{"d_model": 192, "rope_base": 10000.0, "rope_fraction": 1.0, "qk_norm": false, "attn_scale": 0.125, "tie_embeddings": true, "init_std_o": 0.0361, "init_mimetic": 0.5, "optimizer": "muon_variant", "lr": 0.0073, "beta1": 0.9, "schedule": "wsd", "batch_tokens": 16384, "doc_mask": false, "train_tokens": 111200000}
MLP neurons of a small language model. Each row is named by its layer, matrix (gate and up: input weights; down: output weights) and neuron, and shows model dimensions 64-159. Each number is 128 + 24 x the weight over its row's rms, rounded and kept within 0 to 255. A neuron's up and down rows have the sign that makes its largest values positive.
After each neuron's rows, "fires before" lists the tokens most often just after its 100 highest values on Wikipedia text that the model never trained on; "fires on" lists the tokens most often at its 100 highest values on Wikipedia text that the model never trained on.

L3.gate278 [125  91 109 107 174 129 144 160 161 136 137 133 121 121 131 120 158 127 152 133 145 132 153 112 122 118 115 138 131 146 110 138 115 172 153 131 127 170 117 133 111 121 114 123 136 173 115 120 163 116 115 144  92 151  93 168 130  98 109 160 132 149 118 176  86  97 131  94 136  94 143 118 131 113 168 159 139 116 119 124 122 158 124 120 149  95  95 121  79 120 143 123 136 123 115 129]
L3.up278 [116 105 109 136 148 123 125 129 178 181 131 145 122 166 126  95  94 106 126 167 136 131 105 125 129  94 153 122 102 102 109 104 106 144  98 112 134  85 112 143 113 131 135  81 106 152 116 120  73  70 124 104 131 104 144 105 115 132 138 157 140 138 156 114 136 108 117 160 134 143 112 111 157 110 100 146 134 137 145 103 138 139 159 133 152  86 133  96 186 123 126 114 116 145 127 196]
L3.down278 [147 152 101 129 129 144  81 173 137 122 117 121 152 125 140 146 178 136 120 112 145 159 155 168  66 131  84 127 127 133 120 137 169 129 132 128 170 143 117  97 106 115 124 145 174 130 134 109 125 180 124 102 134 157  95 128  97 112 119 112 108 164 128 139 120 119  84 101 143 140 100 176 145 111 128  96 148 117 113 124 136 113 122 139 124 110 128  92 114 114 107 118 150 124 112 127]
fires before: "\n", " as", "-"
fires on: "\n", " well"

L4.gate127 [165 137 128 120  80 125 139 100 130 115 123 139 110  86 149 118  90 155 117 122 148 125 168 109 151 128 142  99 117 142 133 188 155 136  82  95 143 124 133 144 140 139 100 129 126 107 134 146 137 125 145 117 107 147 112 119 127 145  92 155 159 113  95 130 156 118 166 139 160 178 135 109 165 106 111 147 128 117  67 141 146 149 154 114 108  50 112  80 130 103 121 122 129 143 137 127]
L4.up127 [ 93 124 114 120 114 137 120 103 148 114 167 139 129  98 172 114 111 144 115 118 155 108 114  72 138 138 114 151 163 149 119 154 136 180 137  88 153 128 100 127 128  73 131 133  60 115  77 175 124 138 134 120 160 117  98 128 149 102 152 150 137  99 151 125  88 126 172 137 139 107 172 147 176 103 130 118  95 135  84  88 139 117 144 118 128 109 124 108 141 137 128 126 160 130  97 104]
L4.down127 [165  86 115 123 114  89 172 126 116 132 128 117  91 137 134 120 121 130 101 152  85 103 136 108 134 134 138  88 110 130 110 107 126 182 115 110 143 151 100 130 160  97 106 169 105 106 150 116 158 138 104 150 159 170 159 168 114 157 111 100 127 109 105 138 130 141 118 138 136  96 178 158 120 150 107 122 122 145 134 149 136 128 114 157  99 137 128  94 149 180  91 108 110 129 111 135]
fires before: "s", "t", "A", "re"
fires on: "'", "’", "r"

L6.gate121 [ 94 137 152 140 165 112 107 124 129 151 101 100  85 115 105 144 163 104 113 114 163 120 124 105 119  83 118 109 116  95 122 116 152 117 112 112 166 112 146 147 137 140 113 142 164 146 127 124 135  85 134 140 129 140 124 120 145 128 135 121  91  72  92 128  91 115 151  51 124 140 112 186 151 122 143 116 107  91 108 133 117 124 133 131 122 160 143 119 100  94 115 125 157  94 130  80]
L6.up121 [110 165 135 147 149 161 150 135 123 147 133 128 143  80 141 118 142 136 111 126 165 120 148 111  98 115 166 166 144  81 138 116 141 112 125 104 136 101 135 177 133 171 168 145 164 159 135 152 135 135 154 130 139 188 151 149 142 159 112 122 124  92 115 100 131 108 100  94 103 113 126 136 174 158 139 127 119 105  77 116 165 105 133  85 140 155 120 141 166 117 115 134 121  85 104 149]
L6.down121 [100 121 149 145 117 112 134 121 102 109 106  97 131 140  90 142 164 136 111 146 146 125 128 133 155 169 145 162 141 102 137 145 160 125 133 116 105 169 108 139 109 139 102 122 119 145 126 146 151 134 181 127 142 124 175 146 122 149 105 130 128 104 151 131 127 125 144 169 109 125 120 177 140 145  97 166 139 110 122 123 166 170 161 113 112 152 114 142  67 120 126 129 106  92 103 135]
fires before: "ce", " of", "ic", "s", "ies", "ner"
fires on: " part", "in", "our", "an", " count", " state"

L6.gate411 [104 135 107 133 133 114 149 117 134 102 137 163 147 141 113 111 102 176 133  88 137 148  99 104 131 142 109 138  84 157 128 135 111 156  99 108 120 139  88 125 123 152  95 110 129 102 125 126 135  94 120 145 104 139 135 158 121 148 206 127 110 119 136 149 128 117 120 127 183  99  99 142 109 101 191 130 115 112 125 139 158 124  85 129 179  83 137 137 110 116 133 125 154 110  97 143]
L6.up411 [111 105 166 108 130 118 154 117 109 129 142 143 115 109 152 198 150 144 154 137 165  86 138 139 112 126  93  80 131 129 138 147 115  83 163  74 144  89 137 124 136 113 145  82 166 113 122 125 144 112 124 176 145 163 135 120  71  72 103 138 129 115 100 120 113 134 135 104  85 117 144 118 148  93 119 118 123 163 135 148  98 160 165  94 112 106 184 143 126 147 148  88 109 145 118 117]
L6.down411 [111 104  80 134 163 144 149  65 110 123 119 103 150 148  92 104 140 136 133 115 120 126 116 105 106 143 142 107 120 148 118 116 111 144 130 111 120 120 155 105 123 142 143  96 110  95 100 139 161 105 174 170 124 153 143 111 122 166 162 136 155 138 119 119 131 134 114  89 131  98 126  63 140  84 172 106 162 105 136 126 162 112 148 153  69 117 126 133 115 152 110 139 103 177 122 132]
fires before: "s"
fires on: "'"

L5.gate394 [ 82 145 158  99 121 129 115 102 117 138 117 138 122 164 122 104 110  71 100 146 120 163 146 175 143 152 142 117 147 132 129 147 151 113  70 115 107 124 128  91 111 120 109 110  95 127  75 160 110 131 136 130 114 109 161  93 123 116 150 124 153  76 150 135 120 125 143 153 153 144 153 117 127 149  97  96 112 165 106 160 173  82  99 131 101 137 153  99 156  92  96 127 130 160  98 137]
L5.up394 [166 129 128 141 124 115 142  85 112 124 132 116  90 172 129 133 149 124 129 136 110 123 122 111  94 123 145 161 168 127 117 132 175 136 100 145 125 119 109 112 159 158  82 112 158  84  88 174 197 142 120 177 107  81 117 129 135  97 136 138 153  58  88 109 116 102  98 101 136 107 175 149 119 150 126 102 115 147 120 149 131 117 113 107 159 119 140 130 119 121  97 122 120 145 164 116]
L5.down394 [175 115 127 115 150 172  71 122 106 105 117 173 186 114 136 141 112 148 117 106 161 125  81 103 130 158 111  93 128 178 112 154  71 103 146 107 124 141 147 157 107  99 122 149 144 153 133 114 134 116 119 126 136 141 127 134 156 127 131 112 103 144 155 196 123 147 137 159  80 124  76 109 181 131 173 137 118 123  84 133 133 132 131 114 108 158 115 152 115 154  97 108 168 136 121 167]
fires before: "s"
fires on: "'", "tor", "er"

L5.gate49 [155 113 148 142  96  98 123 121 144 111 123  65 155 120 162 125  80  70 114 142 132  92 129 146 108 132 105 121 130 138 147 144 138 201 147 129 107  83 121 149 144 159  83 120 176 133 161 123 145 118 111 118 125 147 116 124 144 123 172 125 121 112 142 128 170 137 156 126 128 108 119  91 104 102 117 101 112 116 119 140 102 127  83 131 138 134 124 120 148 107 161 136  81 119  68 132]
L5.up49 [151  96  82 116 162  93 134 185 155 139 123 120 151 162 135 126 146  92 155 111 109 157 103 137  95 125  80 162 112  90 109 110 121  91 168 160 157 155 115 120 146 133 105 130 112  85 150 104 141 134 120 126 122 141 118 131  98 150 111 173 122 131 118 136 133 124 111 121 167 157 132 120 115 129 159 104 182 112 154 147  93 120 121 145 139 104 146 136 123 136  87 156 174  92  79 153]
L5.down49 [164  72 143 123 100  79 153 145  89 115  93  90 100 116 115 121 138 124 126 108 120  86 110 150 117  88 149 114 117 107  84 113 112 127 120  91 131 124 127 127 116 120 128 135 147 122 136 132 143 163 102 110 131 124 120 135 149 146 138 158 134 135 160 147 113 163 105 110 104 118 100 108 114 131 103 106 104 119 136 135 137 128 137 127 122 149 135 119 104 143  97 140  91 127 123 129]
fires before: "s", " as", "ct", "---|---|---|---|", "ver", "|"
fires on: "fe", " well", "|", "co", "-", "ne"

L6.gate186 [105 175 115  89 142 123 141 145 158 119 117 156 133 178 136 121 116 101 109 125 126 100 144 119 107 132 113 120  68 130 127 157  83 136  94 105 123 128 139 112  87 173 101 100 128 140  74 111 148 108 132  83 130 168 135 168 143 112 125 132 138  94 149 103 118 160 140 117 157 125 123 139 136 107 150 112 141 113 121 138 134 106 117 127 144 151 137 150 114 146 161 173 102 163 105 140]
L6.up186 [135 153 133  94 131 104 183 135 110 146 146 140 143 103  70 101 131 142 142 132 101 100  93 145 113 147 113 123 123 111 124 100 121 153 123 109 121 106 117 152 135 146 109 121 146 108  96 122 139 129 112 151 157 146  96 101 121 125 159 157 127 135 138 126 116 111 119 137 105 137 135 116 135 156 162 124 100 136 127  95 118 147 116 130 141 153 152 103  73 124 130 145 193 132 134 126]
L6.down186 [153 158  87 141 121 151 126 148 143 115  96 134 133 148 138 127 120 126 146 142 155 110 166 104 133 142 115  84 100 114 117 143 146 124 177 100 123 168 140 151 182 149 132  94 109  87 153 151 138 175 113 147 130 122 153 109  79 117 107 117 148  94 158 150 143 119 149 149 140 137 148 133 162 147 168  85 122  98 123 116 127 109 143 108 137  92 108 154 129  95 137 120  73 155 161 146]
fires before: "s", "-"
fires on: "-", "s", "as", "out", "50"

L7.gate144 [131  94 106 154  81 139 138 143 146 112 125 105 160 141 112 126 145  99  81 109 152 139 157 128  88 133 104 127 113  86 140 119 107 160 137 171  70 135 129 156 106 101 103 118 157  99 145 170 167  82  89  96 125 139 170 106 107 116 119 148 153  75 156 116 113 146  97 123 155 104 139 125 191 148 150 161 118 112 142  95 121 134 161 123 123 150 111  98 168 143 132  99 140 153 140 144]
L7.up144 [ 89 129 150  91 113 157 124 181 134 138 137 140 134 115  87 168 133  82 103 136  87 126  95 136 121 136 146  94 176 126 153 122 113 205 156 114 161 117 150 128 100 107 117 122 124 128 151 125 109 140 120 116  86 134 143  95 105 140  89 111  99 146 185 150 171 120 135 141 123 112  96 112 142 120  64  89 100 146 132 114 124 144 103  75 147 123 154 129 121 103 139 154 130 157  91 122]
L7.down144 [154  77 167 104 106 141 162 117 101 136 155 128 131 155 130 121 140 157 180 142 136 152 160 158 128 121 105 124 130  75 151 121 108 152 128  77 139  87 117 136 112 108 123  77 144  98 115 122 122  96 147 128 113 130 113 138 135  80  89 117 103 116 159 100 110 145 129 109 102 124  96 104 167  66 110 120 145  83 111 140 112 126 132  89 135 134 158 134 164 117  95 148 147  76 126 127]
fires before: "ter", "mit", "ke", "fe", "ber", "ft"
fires on: "li", " Li"

L4.gate150 [136 124 103 131 136  96 121 107  99 127 140 133 120  88 103 160  90 126 125 146 145 128 113 120  62 112 120 111 121 122  89  96 122 124 178 120 159 139 147 150 164 143 117 117 112 135 128 138 122 114  75 115 101 141 157 169 110 155 137 133 110  95 105 165 149 135 141 159  94 107 149 131 132 120 123 132 137 136 143 156 149 129 185  83 170 158 117 123 100 140 133 121 105  99 137  84]
L4.up150 [149 109 129 109 143 122  83 156 123 160 213 125 118 124 151 127 155 118 187 130 135 141 123 128  97 135 135 128 142 126 150  90 114 119 143  98 134 128 127 133 121 106 104 123 158 100 122 158 106 115 123  99 123  99 102 104 122 182  75 146  99 102 105 133 117 149 136 170 123  93 145 138 118  90 104 121 145 130 133 144 151 141 172 149 136 164 134 109 165 132  76  97 106 135 150 106]
L4.down150 [106 137  64 105 160  80  99 152 112  99 145  95 111 111 122 151 140 133 100 119 132 124 141 126  84 148 107 113 131  89 133  90 133  74 133 119 172 105 128 153 115 122 137 124 115 132  75 151 158  99 118  91 145  91 116 149 181 101 147 120 107 148 125 106 130 176 141 138 108 142 147  88 159 117 105 117 117 110 111 118 133 114 145 101  96 126 118 108 145 106 129 107 150 117 167 155]
fires before: "\n", "ver", "e", "ta", "s"
fires on: "il", "==", "===", "ho", "o", "===="